Weights of a small GPT-style language model, trained from scratch on English Wikipedia.
Size: 8 heads of 64, MLP 1216 SwiGLU, vocabulary 32768, 78.2M parameters.
MLP neurons of a small language model. Each row is named by its layer, matrix (down: output weights) and neuron, and shows model dimensions 80-207. Each number is 128 + 32 x the weight over its row's rms, rounded and kept within 0 to 255. Numbers have three digits each. A neuron's up and down rows have the sign that makes its largest values positive.
A block is one neuron, or neurons of one layer that tend to fire together. After each block is what it responds to, as a language model described it from the Wikipedia text at the highest values.

L2.down776:182132162129099107143084120127131134129159138074149133112123139124159123154145100188133124136125131141106121099122147140152139122054101092147167183150148198145166078107084129152164139174131110085142080146088151090081142150073163117100124159124090127087113097052117095153126126070136182084118148186114123135115190148211128119065154129111150162209095108113170151121135150084167076104060
Digits after a separator

L3.down219:099085181104093182107100127144160129186202134165186184130131142195110184141121119099173146136218040158188132116222137119098108145135111135076106146110145120146153116160106108156185128147128110140034105120128126150128099084168109109106071094128122121147147104098153129126186131136100094201169125159093079140077161114121159155129081165121078114154125097134149160126123132168140171121121
L3.down331:104086121225149140095101131116226080167125051144114075101131121106122125108147105118109128074145156087117163090165088151101147116081100143139135119149115134164153071087081133125105125149116131161137091209110112112074131113084100157137133049094134182121101098093142167055074159061088114096133180181162070090096150156113143160116139073119125151143126072194151129185159087110093124108138
L3.down578:114173102110134116032161177117169061116091132168130136107158082135157141143113095143121121093113103110158133165149129162121141124101173165139074139154134137154112140107082149185132192121118144123087107127081133073162114078119081122157096162132077131074110120149121192126111153127144156061076137118137078108113133107074172144221099144150130119090096150146112120074136180143094154124128
L3.down648:147123161140100139126098092131095110092137122063099075113143179116163144150165153111203123137094114228182129061133093136186137131142116132147138122102101128152073098096091071103109117122109198130127135177114092117090159111078160132101108117159100142142165136155150144121127108187082177090174095128088111106149159197106121161121080146181141161169081135128145099108146084106132129149134
Proper-name continuation pieces

L3.down370:061132146126143104112151151131144144145060147126142156135207087126166108089162073094178125065122153073135108118059154116154085119100136138101125102122173079133128142147169134127080114115128074038142113142026104166183160153191109121087130169105118090140176104107146116126086143113134064106147120119153140106122157100165127112152084123133116139109081094164168184126142106092110166133088
L3.down433:124085141117115110190133118117046084113157085094176140133168162154064102143183140185171145092141121147158150159138173140182116123125142146140129101100102136164100196126153118109135103116146147127121163111195100168078109157147078177137151127185138156097130103140127142125052119053187128136077125102155141128089111197093165193142059154084109155116098102122117112144104108129094086161087
L3.down710:129130159092173118087121158109147142112173108144131113106153130092164122151108136172090172124058069177122159133096099122100101104149139180131105141107134134122168120118160097150159064158166141083140180083136099150149112143139064136089094135087100104149157101140117083102131144142178131138131133126132099130176084144167130199135145136131120092100147101170081092152127200145115119142112
L3.down1115:130147135103145142116087160135106119099118161097163142147118128116152112110106148162200077110144126172096189138067113169122065124044173116076148146112150150136148121149137123106177177117105132117195130135129124087130149141155124149186109145117016089125142060165123099123138103102192143144151185134150080139151115118169126127133145115117141092072113114090103125100115091121058111173089
Comma after introductory phrase

L3.down611:146122133103095111115134181080107071116087153174172116138179139137144060093110106097102091098164106105119128124097106134129128169145133112137122155123166163119062161194148115071078139210138083085153153083127087084180066106113096112151119200139149104146166121142120121154126148117177091184099125103121165108109134113149093093162167178140178096151194092165153140192153112159140134172110
L3.down758:149183082142180119133137108185114149143153103116174100126175168059125121142210113114116108076073099146136112094208105218130118130129118112104104114143085168128117111133133169174116065155200160154088141119144132099088103126115177162052140118162113096165140046134121121117166138119128129114103134119108143171179160074137171131106141145151124094202178128141164062180095134144100163124121
L3.down1117:059151097182111167109128082167124139140208115147164113146037149132152123167129107192143112081198122065118175117127130081154217143144096119153119096151103125188114104139080139149164193111160106090178138151171109119108137137147066148087134115181112138141055133053132117163131171135100189090151172153146093108255070179091198194093144212103090163074122042101101206175149124098131135155108
L3.down1165:133138153127161130130122124143161157120160151116161110085164167024150072164123156139130144114157105173136080163126059202110072145146115151133132108163132131152093098174119103216171151175135117129091111161184147077072206107121131060127101150152164101111152139143178121107143078220140126144075135140134175090113050092120140150113091149124106129149142166137147102206112161109106145119132
Table header cell separators

L2.down458:194122065126089141134145154129158101129095167080150104128197142098150109164119151103149136133148141061139118133058107117121078101122111143137140136162140133129057072171103087108150129172118109112089101156163196157096137097097121078146102097085137111073125132119165094167113115137117139098057110126158170121110139177128163132111122146134167150125126123160101116180136097091147067096134
Role and descriptor nouns

L4.down122:063120118089151104111103187084200170115076125164181160079139140127099117166107133136132119160082159130141100109115068125135152069125110103089077117146152115140177066121171141054147165176134155126096121145109158080100075167120190088102106098119140044082142097146144110174102100135159109146136132110109088130094137112148074108149064108148138077129121109129132176197080143126135136151107
L4.down275:103131109165140145158171138107088162117142105149123145198133109120172145155146161142081149087080110107221087152110123098099149165118123147213090098123163111158162124116145155142105122125076112080149093109133116123150121126113172109161113161131098138113174127151106137119145125142188130104107122042099089127171101115144166107149171140178148175175124095139134108169169113110085139111090
L4.down479:113164164146121150172115099157114128141130142121137161101175116138148107147167061140130120148136173129139130108143138161111100131079153106142144136070121165095114126116116114165140089183074099144117126133152125142107036168078152170136131092099143069163092082143115099052208147164124134120160114216127116101117145149141144148152088091101127115193213088133171160137102121142128083086087
L4.down747:133199138097149135175044131132165162127051087061152141143142169131163127173142114065050146144163176131118096092131148110120079139138107173125087102125166155141090153122161114086133147126173165112140169174117134117064122115127105098124105101116094100124130152173126066107148097099081163143097161153134149125115155113184103124108139116171130141144145113157174116073169145151102077135030
Decimal fraction digits

L3.down120:158205147101130104153155153147118190081127109215114162153128166123183135093112104144133155063164103071126153127132195139139151100150121149118141092143133103104095123144120117129084140134116131084074113119153107133097200152154098118158118095147097081168152134132144129073153124076132137194123088111118136112153153126117128150092081097124164129158126109066113157139151122111144106155095
L3.down461:178179168101046140128070094130111175143226108128118110177115143120128104126135107172124141108122138115139142113111137149115170151158124144143157134158135093175151126131117109152150130089134137114161130127073124083150120088149134094098111086092057158129140092151091098068169124064132059125143085155151127098079095104130115141105134132108101126125093094142070130144134116099108135101160
L3.down652:128101135130155134127110081093138130134151108157064134163127133108145117109127122138158103118168153118123134073111114119119156082119123120120138090165097120110069165125184177156084147139115174090178102152144140134107163113206133053130066100114088124125208156162150151038138147132101090165152125146178141096145161112135067132106124089104166165137166124123120147072115086120112134159146
L3.down982:156098156116209091156128091122104092189143161093130147088131182066096111106149112195144159138120074053129095091163143108165131146183129111085142180084119123157128182146116149130110160161098153115169157106123102129173126158118111108135084110136131162148148128056146122120066133168136172128087098095131097127157104167099154095106082149135136111119092127169098155135151131094071113062119
Words after a determiner

L4.down121:145128080106166148145113160079145102114150113171151156148096140131128111139095180195208103122132144069153105089164058152141147135193213155122110133139094145135131080116131131065061067137064108116133114103152073183151108130120117152119132145138159105118149092110169123129118152106101116161119140148127123075130150124149179110121128116057157131130119163095140118093104119127095113178130
L4.down568:153091117087115131123164139101132142144094168100120092096113117140110111178129183092182076078156112124061167099106117112200130141173148155128126126164069134151129084120115090144107115182114117134118158129113155092103174121093116193133122127127152129061113103141111170134224127110117191185127124122169101079081089103082095131137125141053147139068127077095111097174152129160068118138095
L4.down581:117134130139177104148125113133093117194101089178156131119075171115153088135153223159205090104084161131064108103099115083183116116100185120166100139066125164150190097120156177079124075156078138104126132124109089120174149155133095135055150116088129062100098161139145076130115154131175150115117098155130132087085136079088157137113097108089125107170114128134179096109122105106134136111151
L4.down589:176144135091160124128162051123110147169141125125181138155122181120110121141152157084177133078109140109136199049135182126127123139155115050139084139138106160166163114110108117111125138116140054071207101136097109178134197140136092156138155109155131117114059160093076058132180203137179136136111097112121101096088114184112155116184099134108130180127123120075130165148122161167129113117159
Closing heading equals signs

L2.down849:125139048125142096122113140104120110136136053095073175117156134070168105079089162140147093091134135117111118171092154158129061105157095112110134096119148120102053147150154142085162113143099146165131150127095154143151119115206129093089153148197125075116179127083085157149123143213132137126122140099130120111078140146169128118099096128128120161128114115127128097136099126156147157181174
Range and list connectors

L2.down685:126221098127124070138134133142140067070157164132099118086143040184121092158146121107159129114110163138127168177145125093142101199083164085107159146107109174135105110137124148167135062145149186162110101068128136140098143179148117181122127119101135076113125100139174062145112091131104105076126150095118161142087079172145136147110094129210138079154119109109139093125176118103114035125135
Mid-acronym capital letters

L2.down746:125134144126090138132080121069217153145130130123174176113107189118101143101120116095090105163150081152125103120140138102135129110140118076130115116092166204145134124143113109081146075104153146122120087067161119153121206044183039106141134129140136187099135108112176116094114126135106063141120185164150125142156121071100141188088164126220142123126158117158107143165090120150193148140155
Mid-name code fragments

L3.down201:127142128113151160161143111127151146137111149095113116079192127090114137093154167128155100107191156148131166104139145140123088129135094129121131161106125109198139149139129143122143128128091132084167093089088120105095074150136088132084157131111157137133109138087118152165121163139124148118113167138139195129164140148122122141088170142150101210083168166080142122162131105157090135092114
L3.down517:130099143152141108105114138145152156145108146159165214140146124123121142161171116123118087134147134118148129112100179109164136128126163131121141119114141177145134134097141124171131209147176162086133178047089170081098089136127138188158091155087154188114126140137140085180146157127101098156075151110131109074092141128063118157144170192073127159080121148107193143180116115104129124097119
L3.down932:147139164111131108096120190086148110142145121114119178097152091119134109144125183188103144069075119084169144136122162130119107105165117164155139108133038121157127158142102115121148107165064097078143129112148159104132126104137109087164143100113124116093118138134083097090191156145109112137066150114130073087177100136110103113063108159162112143154130135068103178135091131173141126052163
L3.down1003:120157138109154070127145123113136118145087073180123170166090119113111108096086128156117133125094089159151111154158156199168168176213179132132058171136108000132099167094081109113114151172106103134124165099109104128101083146172132096124138099115139101143130126138110093123153131121096141095122145168152144152119118131136106123090203210131148104181149144082077157101072137151148110167176
Start of personal names

L4.down349:141181083110166127098172157161173178194181200124132094142091161149096114077177114140124160196105122089071079131107098160157155153105090140067123134072076091133103140181088145115098121105134158121162147168089107150107171116155116168144158090144142108157069224133115122151148146081120115122113165112101055118146128190086109132053146095084103078133136143133128126066137051118140112145070
L4.down485:104154060124164144200170134190169080111071172190140064137179147172146117116108162111127114113120097097116160152141099136152079101140126133134055126106096117155148095146114100101140117114085192177135104159111126115073128148152087142114122097142104132147112087171134108153124114139122137115135144110132083139084119103142115108156161090132110143125111092084156173137156134181096155140091
L4.down509:069106190077152184132056118134111144127084174119091129070112136131109128139135088135126122144111149109125134149125116083091093126156175162077088088080112130129084130178099114159111150077154153109223119134115106144100205151174142112132122088116164175060185236156186106091135120130155138153127148195101096163141123132137019194189196121116099151094104126032159167083134118121125095144138
L4.down1162:117127096134086182092133137216100112130138128171130131144158121162139153181138071064048111137133153102088087178155157161111128134104104093117086138136100086094136110112147158152101135125158090109132111074115130147087145101160106128150161104165165117107191182178112091226131087176115047152124122128094134163123079072100095099158127144116135085140086147084164199113152122090143159116160
Title-to-organization preposition

L2.down90:157142121107100151113168133099138122161168110137220136190087165119118153165117144209088171167127081120098129105130183137183142090163095132147118133158091157167120045147150110108136133127169123060076135121085183125131160122101136142129074128153189124149103123147082122125173192128143116099103116070175136129152163152117109144092102175135108155140078095111137140118118066120198086122150
Word-initial fragments after breaks

L2.down581:086107073115104135132115208084094169055186096169104159090135095102150086193122101101111109111121124125140084108111171135205134109109129132162090121162051109197100199104189152140140159145140093158112089128165145112109143077125178128120125094102099123068073124172089083111154097097160153124134152175133104116088114139125117118059172135114094097124144128171086162162117140064109144116148
Sports stats table separators

L2.down1079:133111089136135111143100128164120205168160108123122131097132164123064111105166173117126083120149100130135133154080176157205120104120174160071110183180143140115106094104154086158168116098106114169087154096119091138175140138101115193170102144147165125129112104110121165139100151100141134133110145139125071133165108138121161114077132124152144132073112173107129115205134102077119151091154
Comma after introductory phrase

L4.down264:134100084160065102121155114140144096084157157132098117113133124112182092117144146142106112098186143131128065145152173119158089155191148095111145130113092164114119044075125093123181113108112140154161094114120143116143160120102130089072158188089124100099167106125099121103136079115135128128174155102186146157076125121113080124126101133155132148108098134065131115109084137136102105124120
L4.down325:123162079145142150099130172122113110083093158167189134125169108074129205120109142118109113134105118104131141171242186071088123133162125102109140140113126134123156155123119132092186099122169111142139071142114145095120106128138121189099177091086175153091122132132120144136145115078115085158103162118081111143069144121121070120104110094154158108121109172090168166138105199138151107119092
L4.down732:107176108139123182100073106082108124137129143168119158085126117121178078107060152106143112143065168113100107129190138130123121136157118180077132179122070091178178124090140117171149187151125152123114115162104098152137132128142178123083175153099133115124093113169145157180097097184145135112101131068140114099091085115145082093129073177157121138098133118120086116090152170138113141105177
L4.down1057:128138148097098091133125102125082134138139139101114167181108079107208145154173216149105063100114074103212172140129170113143144121223158202173174140128152143099120156125114130117117098146127136095154108105136102113101124117118133151117112097153086089111126076100119180112137059242132119129176165125165114166114045111074166123127099142141085107150099132147175123159117131112155161172128
Designation code endings

L4.down272:089141169164153150161112105143115150118059098146086129118125107156181136138115137137120106148149151129103153122124179120096107158097067152142095171125126046136127245186144100139161130112137171082090197109156151167105087155102170107129126115100136120156114122086111097123118159131138092111108108157119113119072103116177118125165155128168090188091121121132129123143154139105125143134082
L4.down500:116140194055139175136111169079166104140100092146111101121173095098132164146105078117177138117137153104161146149118141148123034137166129156129109091117133121152092168130100127086182085108191064098057126051132112111107134148114112150113128164103128132149170125149150131137134170160079128159139162125141138157165093154146171161119121132125077134155116149116145150153123134090083094143137
L4.down669:122136124163171157127127067090108109155117114142068186121097186158169093110122165127172122152151094138133126109116140139031121137153145121141144134101107081152145075147169194117118058119116172166197192105062141119126098134172191173146122144059037149108119098111150092146202109180113082103123138167087106117131058151162110139129153114106144174126167077125085133109119081104150039091103
L4.down1164:110088134122111144101162113124103156105119136133126132163115062111109122160103146114049123121151111141117174118191175142122167152155106175200110106080130093109181137131159153140140121100119107091141108101161115142108147144114190140185071140087144117088099129163145158209175140097065112119126112139154169148151189061146121109113146106123113154069085142145123165108141141126139063115161
Early pieces of rare names

L4.down145:178148115095090139118126061103117099124123074181197164138152084157155098121137168122106103129091128116216103149170108091168126171110157123133105150103118133110138155137181088107173119149103154115169125081114136138171118080106114166096138115134119158152108104078177112120108153069104137154155076108151087128080159074097149165105127177143108169120145089147162120114131117128167117113177
L4.down256:126072177114137128122175175170203127107062135159163124087175158143113114133111242159122106137079135072183112096153079139128173109154137160158153128107144130102122174120185082136131152171114136155094142145121104089059125151082095134135102138124160146146102099106114152089120047162132137126084105143145147099069143131123137069117121104161101041127139079114089096204121094110074120116143
L4.down628:147087149076088096116143085152106097073114124168082125119167051129168079127138107148180103116193151085152115134173144122145136171172079122181191142110177095145146221118140127127092102146121118106120125112136115091122079119159110139174122167065101147134120147084087163098104165139153118170117163141148116062140096131131158107194130134081089114165095102156107159128147139138155177173092
L4.down1127:109100133201110105085149077116058098097098126094153092088091148091108196125077081105166094136106136110138162130126079068158157047126172156143120100118137112095108143127162122136129145079154102168155126172100156129099164118151156141075138159138091162162130185099153096153132140146171121109174155127142128056109091135110161065152154095104135154156150054074151172107143079132174199096195
Table headers and durations

L4.down39:176166100068132136159162146196098061124122093109109168149113099123152193159096101130131124089163162127123122083108123108145120096131120098154147098130125146059111186153134079094103100133093125102163164127131092113190150120133118160098116134140133132095138163127072115125132146137117168128096166081177114146122157154121170132127143080108180171099057164094101134084127138142117102108150
L4.down372:131128154154130134102180099099159142146117120180122199139174143078143142143194133151172095140123171122155118089093157155106109072110099112102128081087163088126195135103127152098130076159139152095132125086119126098120092052168138120133115037144126125180144102120125114139135148134149124098115150149093142163100143082131156150144102102114099122174129128133143129167126109130068172097114
L4.down557:122178107124125131156135113183103126157124129066150140118110106051135139120125114147161150153130125145118119104095066068112132068101099151064112117098152107073164210118179122159157127116119114122184112099131047158158080096091110144105121144081117118151087139198116203114148183141148163121111151182149131057124114126197128172100130147143131141115080166138048131121112088131182133144189
L4.down585:125186106136087107113083116147154151135127092172149120123126137102134146147146096169168077134101103171163127101139167199138144125102157116071092143107102134082137229088089114140166149070114091126109155099093114160082124099100111112118122101187116098140104118111096157137142073151121198117131156106129147126118105157129124094124114137126140166075076078115117094109101100093133168092121
Name-completing word pieces

L4.down419:106128122149081179135189109143120145120152104118055174156129134130135179208169141152163128140146107154129100110100134105108094166145092152173127132156121072119104118101128149148110131168138118136158143102121146136114186143096093144101150160197116100128098136171135187123146098088054148136098124121122149070113155094150103124117174146137109124137103170073170150117083176151108084156136
L4.down495:169147128129059143146183210095100170113135103178119147118158125125122141154093168111153123143188168114120158176147190177112156084175079080145137131125137100165136176071148163128145137090119119146134081164155159125110131092133078095061146178164078102165099128055169140194134106172090066139149136152149168150133147190109110114134142122140133115148133139123139219116165123161124135126118
L4.down519:140125051130154178126120121117175184138079129145099206103134159143096082141113140178129122188137101136136078096163146137159107136161165104123100084105147106129085125136164121142103142159119141075159114137073149148136132189083128127142162139155133076162095158087154027104164197146127096144135134146090119139133144076090071147057162125134110119152101162075135171093102100123138126123123
L4.down1197:126096129096096111141106112140188203107152111142131141082180157090146146127175120184097129137146143102113117112172162152129153096124102102087150128151196081153114139114163127121129124110089142064160096171134098155109162141066122122054099130093134113083150084106103175090120097108120107163163106125115110109119139117100151085159102131127122110147084116126086107132041078196128166148169
Word after "the"

L4.down268:134112124203106108105114176147112138112114155120160151114096094170130101174109097161159227152107092172110161117171112123178118113129167198116145138155028128146138149058132078166098126169056115071130108119051127150177085151164086160135178124111172095155154135151087172107118095144064165129118122078111129101139105164114107095124083112172138103188182107094083182149100141119138083141138
L4.down766:126176147198113126112151066144141153116087095147110119064104096149131104128120137121104158076085098088112190107090107148086116105172196082178140086166132177149091145149171143149150139154142154158124141124112079142125146149111152140130123155168126144159109106116179094098104120066121142094102069100039141121119149123186122138093119111122123186166169124100128131146130089091107120160131
L4.down777:175121194075115128111171116109127131160169117119109090170135154071085159142181209136146100204155104099149118158122156057131162150138131126123160126148137145166178108115149143152112096101157040172106165149118139140157095164138096172144128104067155131115116159148155107141119105088105136111104142115084097096118116123115132152102152095129169166128197073117114134113186143075121096123110
L4.down779:206139129147082142103158108142120131128125151106138094104151159155157175099120182173086127130120101136144122133113111180155107154110137149056144137125130139124151157120127144126123045128135070083123120128121147118112112140115098104110104120193160082087158110099144137144080139096154146135128157110121076045148107168067151134162106108165134182162093101136078107136097134167103139093157
Verb-governed prepositions

L3.down415:123102116128164146112175137068082172102169116093155097170149139125147172176172134117170133101118130153149092141056186097119128174170118139167085133163108153174111126126106096129105070098109126108113166145112118090094176125162164177136125123088099109121103089139110179160158096170148117111159146130057147126095100123130117149127120097193160143101087104157158112145097163060151118079089
L3.down669:210140098095133138085141121071120130107127088099111139136146065110150085108101118150077112183125007048188141117116094131138070105141129096178187164165100111164135108122120143166155159080167120140160115143124122149109091051103161106136139121081124121085139117152109145169141108177085119162171075146091129118100158130132122155157117159094131073102105131134114077134137134128101128136130
L3.down732:171155196150121148112096095053126130142106094151143174090116147071152115123108119126115139169166110150137129122146088118165100090150129191120126173137123106119059104168155054152169144104136148110113103116117047163148101058044115126112125138133092133119174091180122139195102122093086164105159114092058169102136149135085109108093124172090049162141138145192081110096075170141071114171080
L3.down1148:128154126135154126116141078172075131102155117076177160136175116099185102150148105154116167128080053135171062143169165158107100083136120120162088125123140142147137153151163137130138128148150205131086127053158095163134094101126171136119087139112107159131142083064147129185164113117156049140081077136146189119109163174075155098192163156080148107108145111123106140109116150182140156145124
Name pieces and list separators

L3.down52:135066093119169094141148151154079167074104110059178152099102187162112117088132161115105073106139061146120161141142138086157102128179091187127160114101071105129112082120156097092163146166089129175115178175123169130169105071124086156083161148064134116179104109181119105165142153181128138150167117128179129128103169146136111167174203147111173128085051074159132121110137116039113148188082
L3.down151:123121087162144135073128168086124194132158178103125148093132193057230084122157113132124128140150143148198094122152184159110135156163138151128124114114079119169084131133108060151135130160174102135129178099122115113132153123116188157145106100155070158119159119179143125158174073140081164175192139160089108159150114107138153077089128163103112182103135206119109154091112139106104137090138
L3.down482:136157083124096164070140122100071135066130121063118137089140158056184147161175132187149157126172119178136107132170096127122119133113110099131116123170100139154138151134081014183142133087117165144122101173112099104129126115080146122139109123122057145146136117128146125105144097143068112149185134141144121097122137183075135132092064121102132175146109101135114125141118179085149086073118
L3.down1134:114142100121090123187188188134124142138029109103157142098134070144145134117157096119176116111139131129156180143152194198185077076145119149152108129167133072084106146124183130148173182134176050115111107077129110124143153136166132157138158154153187140131164078081066113133169107120107157159129128148052114141164080133192146141145159111122096106074137096076118090159105178164108142133084
Mid-word name fragments

L3.down79:094151132115130162110117176084176142082103140098167163172110167164136171154184176124134138169073164159133075149121105123139128093128135135100149112094166075174109132135132128062110149144138101193160099198096106135085173167146089156128137133083148126107049104148153062115166141096139145111100120114172150102167188093214108151097183130193174123156079113109226193138105111120128097107128
L3.down133:078158105145116105146108088127137133143130131121155129101151131102133064117178118147076148152101145122132091082102111132135139128134088143129092112152176104090144138151100101154147140139100080104107138119113134124106172092150117117102122207113114168113083128206102132049047124076151188110162167152143136138112118123115126102134129166133096097089110111165102127100178125108148157106104
L3.down391:133141103156111200152104120088189135099123113123143083172143137119116126160158130136172200088099151122101091110169125121121158144096155157094140147068160213144141049123120107156161111149114211173111119134121114101187138098125181091143140153142120157188205057127105122140123137140123119093114135148081084063122172188177123145115157132142123103127109151190093106107112104078101130090125
L3.down784:086145120091149159180113104110139098126063116151118133106156116095084153121155132117132142165070110080117119148114122124153101108123120168087108105190171081093125147090140149169138104121174159148174165162134153108128166138138142112159161146174157131140176119121146168143121149125147094109088137103146132062106087064118104121100135097098148148118097172087121162143129163112083121083101
Decimal digits and table headers

L3.down12:087137140116144094143089156158182110151034146167140125155129103164128147123137094093156127116156093121144192161158127124134060173084109221120134131123165119099166127118163063161148084090161128108116197067054121170165201132148119163143109109113104117143113138162156145158137130092102148127125116103144163159127176121156127139100146163081121126111069102115143118110138120137048107135085
L3.down77:125126140142114162116139140177110202110093093113139121083150134127091098169165199121144173150162134079151119134133139158102139134116113165107099131122074107140133076116152115081055125137135142172156141162131197136113124151104162108148130102138104144107144126166151113106111118105178125099144169149102029135163122156113099123187124134148128108145140144150176128137119171116151122083065
L3.down958:148163170092064143075115204144104133154124149142081134096174112138086138102177157134106162127166111113115139220093130196154131177064149131087139137165172081117146180124146097123111105084129070136099109102153098124136154121129088182137103126139155135081145093149103062147130110115206157114152115141181080094120094145189100167070118147123120089119105106098094118134114105126118089106087
L3.down1179:160147147119175083081196147123135138169156130108103125080138090125109123181204130141175203113202152105092114160149121203098161176087123149151116148115120112182112117070127126167107141132121098142099146131139123115042156166116107137116131135077066119132105089135157087138102133132158097068098164129106054076125070143191091081131122142140129109104147111099161159215104120166090120113116
Clause-introducing "that"

L2.down924:093103135106149139167085086131150112100161143076137102129129126099143093117099114112135108205169117085154124090094158113131133127161212097129195114162119153088129091127112165142146145110147114104178118166081144138180178172072133142138102071168196122126111146143111178161197092141151137071067103110173113178127107102086091123128146133143142122089149129139099078192142152178065110088140
Complementizer "that" and "place"

L3.down244:101120108094109139115106159072118150110163182113113149108094151121163110112198140171114174181069115167110088117129083145111097138096148111173134120176125162113082115148108105113144090167112116134109162118144113194110150080120183176184139109138167127157151131146062115133181103134170121133124185134135095141148167145161099093072151132143144140144130117178147157178110128111062133132111
L3.down466:107155104097069161137127149118177155137125127127185156108105100154102109076115147149119124118077118123153106145139171145176140153147142103147133126100140099193165081146162105145131094107113091091091167132115151161186132135149227143066241162156132093127180126101104125093144096111091181125137146146112165154108149175145148111089134113132102121144138161134174129154100154135154117103116
L3.down619:102171193050077104133108176061134227102099093113109118058150153095116113095099112122158154145104142126109143142130105155160142138106132150128109103092118155153111098187154095143091131082130142109173110131125127177147158073167145129137078111119128195171109067096141130140126121094178141179137134062108144156145134109084103159111088111142122083146165136114102175132136130169115130143130
L3.down820:132138133163197075099091119150131193147129160090147143148218146108159127150133079126200108154130093131136137165165086120175131181148172176087160183108156095146125147154087112169145122146137125112104087099147158162160128137126172205098130136124142144149134111176136131172154133114126133176103126158112184123113132088165147162070095153085162147085143112171171133148097150153103161134163
Post-zero separators; after-article words